python train.py --n_layer=13 --d_model=256 --n_head=8 --n_kv_head=8 --head_dim=32 --d_mlp=512 --vocab_size=2048 --activation="tanh_gelu" --norm="layernorm" --norm_place="pre" --norm_eps=1e-06 --positions="learned" --qk_norm=false --attn_scale=0.177 --bias="all" --tie_embeddings=true --parallel_block=false --init="normal" --init_std_qkv=0.0258 --init_std_o=0.0 --init_std_up=0.0258 --init_std_down=0.0 --optimizer="adamw" --lr=0.00181 --beta1=0.9 --beta2=0.95 --weight_decay=0.11 --lr_head=0.00629 --grad_clip=1.0 --warmup_steps=551 --schedule="wsd" --decay_fraction=0.464 --decay_shape="linear" --final_lr_fraction=0.0 --batch_tokens=65536 --seq_len=256 --doc_mask=true --train_tokens=370500000 --steps=5654 --dataset="wikipedia_en"
MLP neurons of a small language model. Each row is named by its layer, matrix (up: input weights; down: output weights) and neuron, and shows model dimensions 144-239. Each number is 128 + 24 x the weight over its row's rms, rounded and kept within 0 to 255. Numbers have three digits each.
After each neuron's rows, "fires on" lists the tokens most often at its 100 highest values on Wikipedia text that the model never trained on.

L7.up384:101143152124113124097137140113112117110146174134156121127100143099157143143137149105107161123145127148143120142087089044101097139122091117078107186154164155124142123176162134127120112102173098140155153089181145181107151107118127091155136145121126107124123135132145139122152161123138158147
L7.down384:151107087144130141097108102104118134131131146115117163119163139133146128107153126159193114084107148135137107111096132103115153172116126096135059125172130160137133151147137146163146195155094100119139125141098134139161147143121145151097127141173174143163095124115142107150105147124108121125
fires on: "min", " Roman", "en", "ography", "m"

L6.up161:145110169161149128144130181174142122139123133135104117130092112121102129107130104134101134150157127141145092139092125074160121106116093170087102110189149127118145114143127141135135085139162158144142141127092138122138154115151131137123110153208106119156118106153175110143096170122154131121
L6.down161:189130124154129142151119113139122135205145166144127139134135113099149109161083117128095154170102127095053104148169148183114124108113106138141129113142118140142155108124141131139130127143124119101109080107148104175113077123161159086144155137140071094169159138155135101131123089128121141138
fires on: " in", "day", " In"

L9.up256:108115158129134127098104146146161140144127140156079159072112134145088121134141115146133130141133146159101110149081165123149118104098169138117139121117145125162115115126127140113138172087158124103109136137138169076106128140158130109067139117115134162095132107093119140122116141109148136166
L9.down256:114104164096133141131136136096157154170126119081118132129141125098126156097143129109131134088136126133159125105167106142151113150068078143137122133104145111057104130105131138096142117135167125161139113076097098144126137153105180118117165137081110137137117149107177134108119090098112135122
fires on: "s", "ing", " to", "ed", " by", "ting"

L9.up55:147129140103126096146128164110170140148177137148145107137152098135181132070124102149127164130158093152158146103093172116123121122107207091097095137101116124157157128111163158184151125137119128124137103117115116109124107152179155151106148158133091136174138130121120126135143111131130132143
L9.down55:153107132136129089109109092148157167159149149148163104183140156128113114093000129109176162123121099184156135125137137116112136105119137113113122150145126134143109123128111138133117098117127152173124097127101085131101130126124086106142151119134137136128163139147115149131154130123159135135
fires on: " of", " with", " by", "or"

L6.up55:131133145121126095106122125178167129108109133145121131114156104151142175122146162168092117146112160114105086141104084155104128118127110092138136138104111144111131143146138088129110159162109109138101122137158118151103132119140101094145148155150135132128129133105114106106109178133136099175
L6.down55:159127122128125117121119115147122131154155128107101140116142153141113099150038115129115155158143112149145109084128126117097190144132144073121130121089131184098119140127128141119115110144164113121110185117103151145133123094135146096116129131097107154144112143121131104144145144125128143128
fires on: " f", " N", " M", "cc"

L7.up41:131202163163098129141140095108144135150141158131160112118144100129135132168134100153136132118149095164147140109110097138153174091069114179115116092153108132158124096155121121138143150121123116124136111119144122149131082141162129101108133138142146109143130125104089137142091178171155107117
L7.down41:095114155153134158123110105115155130107142108103134124155126186111138113073142127127091098152134103146135100093147146081103159126170123117118127092122123099156159113135148120136138155181108119108132125144111110137237105114112171127130158095110113113131108150117171091097138118162130122131
fires on: " of", " and", " the", " in", " ", " for"

L9.up409:117134111117097125170155120135125148140131139118145130104143134125096111129133134169090113164154137114178145107094112123126118159109084174137098138172139112109123096087103118130139135114129173170154135114152175106114104135138141108148118181170135132143134126155174141157143160124140125136
L9.down409:127112139166154157155121123110149165159140167122111121134122097114178142160000147143139166142171117124126128118130136139142106115112137123156114120087142132147119138152149129106123109147130090088117109145135121117137142125129141119145086133116147105128145142117127142138104102164116087128
fires on: " con", " in", "la", "lo"

L7.up116:132170101130103141116134151139148115131140080127143080109123123159139115106144088154140158121120130188118082126131097151135097118123116086141160145120128140128156139133110138124113149102127105104140141181143133160107108122181049093165127119145147107108087114136143125155139158095101122106
L7.down116:140116149174131117124163099124137146124112110144109109140134112112172087162106135128152129111137098141115107166165142095146126122086134110138080167126135079134126151169097167127103111111149201144119168178157098164140144109153102121115108122125095144088144144135094109111150127126162150122
fires on: " me", "ant", " |", "ic", "al", ";"

L7.up207:172147153126125163123104155121108139135119096111122131128101137123132088104121109130140119110106137158138101103111130144144123138108124097096126179103137147147153112109149143099152149120099162117160168129107117143130139147225107136146158144135107111146103096095161122093099099110166094152
L7.down207:123115113170135126118158140086129117126091132112121146123139120124123168164100141169173154075132085121156106131098173108155147137108131142114130142126136107151147136133089105096143133136147124137136109152123130125141098114069104128106165140153128135101136140129137162156115143143132143126
fires on: " and", " by", " as", " with", " of"

L8.up186:114116087124154128159149136118132119143131054126146084144125125157108134109138148117080130093160120159151150116157117081059139103145148128147121159184135111170167133138142136137080125117127148137109151106140143133109126095166098134140112130144187135163086089124117117137084125149128133177
L8.down186:117154132084116123115137093098107166156129116133180088176122121116141112101168142156114107126101170157169125160115107161117182113133135173127153151120127079075145148137097100122138110131145149147171162107135171120094097107119159118141124105135146120133165143134133133114091113201106123143
fires on: "ri", " Al", "cul", "al", "ni", " tri"

L8.up489:114118135102100122085163120140126124128155164138139170108106117132168116126138157140125154147123167129174094140141178108149146140091196206126129168088077141186122156102148165106113165130090139087138102136117120136140105140155131135166166170104119100173118116138160128099105108102163118128
L8.down489:156110135156148147112119120143143192186149099134099118156137093138101111088104127157170139106142119166125100123103130127110146135124145136103101149119125158144117099128145099175070092094129115130161114148115116145137153122108139120124151133150149115071118162145107173139161102121087148136
fires on: "a", "le", " of", "After", " by", "ing"

L7.up195:147124145121115118153092163147110121116139187115110155106100116113154113142139149136128162172138145172125169114091148099120154102121119192158121124121122130101150109116089146108130137114101147112135158055152131113123121132136114108147142152141131084170125120111095154138148129113120098140
L7.down195:091149117145122131134135134096158145110131152144128111134138168143158102135083151113095143157124109163129110143126153136139137128101124169156168131122125134162125102137130154160107146088122097108143124144092092091158107143098126163138137139128150142113132127141129103162101152188146127120
fires on: " con", " of", " in", "-", "con", "tra"

L3.up395:117134118146150124144130134167165108081144166163126091129141120136136154118140100128118110155107147136197132142108145102094135091138116120100149130096163116109133096145133151135140119141125116119135168125122090124185126115164111100143141124113119084110072099120121110154117136129125118171
L3.down395:113103138147129136121128140147121127132113153119118128116093135154118163116156123144146168145154170131140143125064133142162073118126153110116128168161131110122136170110129132130105119124116146128105083119089126130146112139178129117126166117133156099100094132105110123130155130107099121168
fires on: " st", " represent", " di", " consider", " cover", " the"

L9.up197:102096149131122097081138122182164131138129081136137188063137117104132129135133154158129121109119122160106094127092156126102166109123180133106150164130123131135086122141134121118148138114134073130154150135133144152109142131096163117162096192146147116145123141139139137115067149085135129135
L9.down197:115120123092125135150122121069106101129119128142162172179153129098149124114095145107142154142085102062133133106119145159153127122135092098112129170112106127147126126112106111090108118123121167143110169109107120138146153149118145107111146158088123169150135140110137152148130100099132114113
fires on: "d", "ed", " found", " sold", "ing", " W"

L8.up286:104135161111115149115130120111114110134131121122129147121096120188126147142148112121118117184146133152127103104165138132174146092144120157118136122201095167179157120131138118109164195147149165103101147101135113131111094128145115054166155125136132133106105102078172138120120126140121156148
L8.down286:110111159136139135104127147148111136068080107103141105134148090109118083111077170094076141102131140142162129140165144110127150182136118150127143097104095109127138117105102133133093112144076087140157148109172140121170177104131118112177143143084136145097114127142112124165100107141128125126
fires on: " ", " a", " and", " so", " re", " he"

L3.up254:107095130118101080149127189124136129105124122147146080111139164141128134142143132126132140153137147111124124117118135142117131121125149130123094126160121112127127146144139078142091140103103126137128129116155146138120131129133106144184131125125202101108108140186118133129079134144100133117
L3.down254:133122132117100133131137192174121133093098100066181090106130162112133153102170121130118107124113123129085110122142124116127125109100141140164116122148093104101140143114120142152136136133091133144109157117130138092140142146100123079150118105165128130106123134167143147150099112171069130129
fires on: " per", " Per", "di", " Di", " own", "form"

L9.up402:154137129098092158099121176116095123089120138129092083111158123141104150129145137130133113110130145121131122194130093150144086121086155141186106103114159158146157087127056124127155120134169133146127114095132090173116134156124128121107103118186109095150139145093129112163141117165118141171
L9.down402:136110138109133134123116122112152110155128159156148128133139126101166146092136139112143111080095147108139151101135087111179103086140152144105066121114138155148152130102158157136137129119136131141119121117112147050129145158134153125130149121122135111154153106094139115117156129119070147080
fires on: "re", "e", "ep", "el", "all", "ir"

L9.up195:129141110105097145098113143122134150134152124110104113089154105145097140143140142111093165134146143127119124128144141083098152169126110153139081113137105137158112099124101160127109089120140122096100139095167105145076128118129137127167069114107133143129132117115118107132119105150095159128
L9.down195:171105128134127127127124124131151154179136151138093145132137144167132109147180095133142154142146124133097123109147140154134137093138122164136121136114136145119169165129112148140123125114141166127160144167061108112157124152112123145089142140152125073153173127130147130133154138096105120080
fires on: "e", "na", "all", "ra", "85"

L5.up418:184155138139081101101127151157139128116120169148134141157120180129110148124152108128106156143122121096126134111092140132136099104125129108086156131160162147165152104121110134126054101134130116107133137119105145154181099140141127094136137132083122122150071130095107159119157128154152139106
L5.down418:170153109120125141122137110136089134137099072130141137167154113149145143115142140130159085127094094155097152147188116107125106176180133122138132084124152147112095120125114116132136115128149144106149118149105130115106123124152113149092118123135187094125139103118079131105138148098127149101
fires on: "ive", "\"", "us", " China", ")"

L3.up455:125169167176132110160187118134201139113119122120101104101109179115102155111130118136132147094163151111133113125089165155096104086090153130111111111143147100120069138131143135105092123129138110149111157113131124132174108129097149130110092151132108152085117086098136124112116127127114132084
L3.down455:160132098147136107168141126103111126112152083173132105142138113113125163145138145077135172110121147158208096143156128104155152112152130116128131127127114125131143155110125123139112074126149146132144144086123115149111130144149147103117151141111147087141128159115113139118097110133118119128
fires on: "born", " Roman", " Location", "On", " made", " sign"

L7.up136:132147146133083131116107116148117128114109147124125173156133092137108164135145120114082165153145180116147133134140144117138090104161128133123134127088128119130121124119098089132109120152135140095112175083109132146133108140129099138151124133156168124175135099115147148114087105130130145126
L7.down136:128148101130142117125121139140123153143122082117144127124120172120165125047117135141117136171114089125115098107090113147069138126125112119130168150142116132101153111144138107116155133170137136155115116122158121162127128107114145213108136130153099084114106129146098097131117138155141143111
fires on: "h", " Go", "ir", "lo", "ar", "er"

L7.up180:182146132105151155128176114203138124129097103081171091125132138123115119125135090117104132120113112139139136127103113139082142096166158119090173128106081156117132137155117150069126133075131124131120138124160129120133140116161087123136076151150175140158138119150099128100109122114126131131
L7.down180:096104098116137107129137100108094111134118108103134159144145104132139096163141167112144148058124121156134122130123138166082126153193152167135109149129116127115135141131105095093120127123146144121143133111145113089135112117156147117125108170140153153126139125147128099138094141177080123140
fires on: " Al", "al", "pr", "ur", "har"

L8.up13:097164143107104165111140131161157103077133078116092121145158115147154113139124158121119123095136132137156067102124118172129142132140150125160098154174125144142153087124146120121121095125107136152086141129124094128125140101126116096164126189107103142130105097140144117160132151154123124097
L8.down13:137143141094161134106110131126121141098150128134101151183124136136145143153085123136080107143101100065113083094137103109139155132124124144098129106126106162080088127161130131139167075132128128093101133160082129126108141137098117129116129125088132154138168134123124083153111139144133172167
fires on: "20", " a", "n", " N", "cc"

L7.up130:097118151099134141140216155160144169162181138128107124100124112135078165116102131159080131102166151135106129155126141124131156134120104138131110113120104126120086097141124113157136150142140128136106121124157162125137154098147145139102114193141152127120136096114098077137152129131185137143
L7.down130:123125143104090122113160153129148210131154122100134138111128108150116149109000118151104118136132151140124117148141133131142151127149120117124118137130100137126114104134142128140133149120129137130129104137151130136112129131163110121128120140148133110126128116121123110121147125131126144127
fires on: " 19", " ", "r", "ur", " C", " Women"

L5.up328:118137149147136153078091127127141133120123129157150124147128113166084144125139114142124173096108130127119152131094093120140129109162119093104082105132157143142161137119133130149110114159134123168116092129094129160091114133127057114115150122170121155160131120133157161129101128130153133121
L5.down328:111160161129114129140119092138142128163149167095119139147114161129120120128154169122175156167112158143079139125137147121088120140153139144151171141117086141078120160104163113109111127150135104123091083070115149097127109109082155139122113141091118123110122126096157123152137154136130110112
fires on: "n", " League", "er", "en", "o", "u"

L3.up76:109128127135175117140155148135133128095163075081130131086132128141155121121131095146110100146110126142137152116133113125135168154132150105144118120177112147110131113144114131173105143106097145098111151138166138096105152118120131110160133129144098127118128141148128129158084104148113117138
L3.down76:094177120122116110119132132158124134063124159108134116127121189148131141130156121130111091106102110098132118135163099126120134118177145123138124115159074126142158097119083117128161139062155127079107138111118168137134143121129126095108132123108139135113147131154147131135137126144092164113
fires on: "ad", " Di", "di", " di"

L5.up90:085144175129072112081102144106126137126140169118123133108099076165128164134119148127118119145119142144130090143106154081157109116159123120127165153152153135142138123140110150105108176164144133117132077107086119110079156112144120082119148127104131132114120118095205146105138147126137105105
L5.down90:109130176143102140123139115090100133155164126131121131112102160135143117136143127121098096132102146133200128127155124144160130115167143113165163156122107124089139128119130135114136136095144114120110125122065127134129160124087135089130149131112127122135132141154179171114138141108099142089
fires on: " H", "en", "re", "n"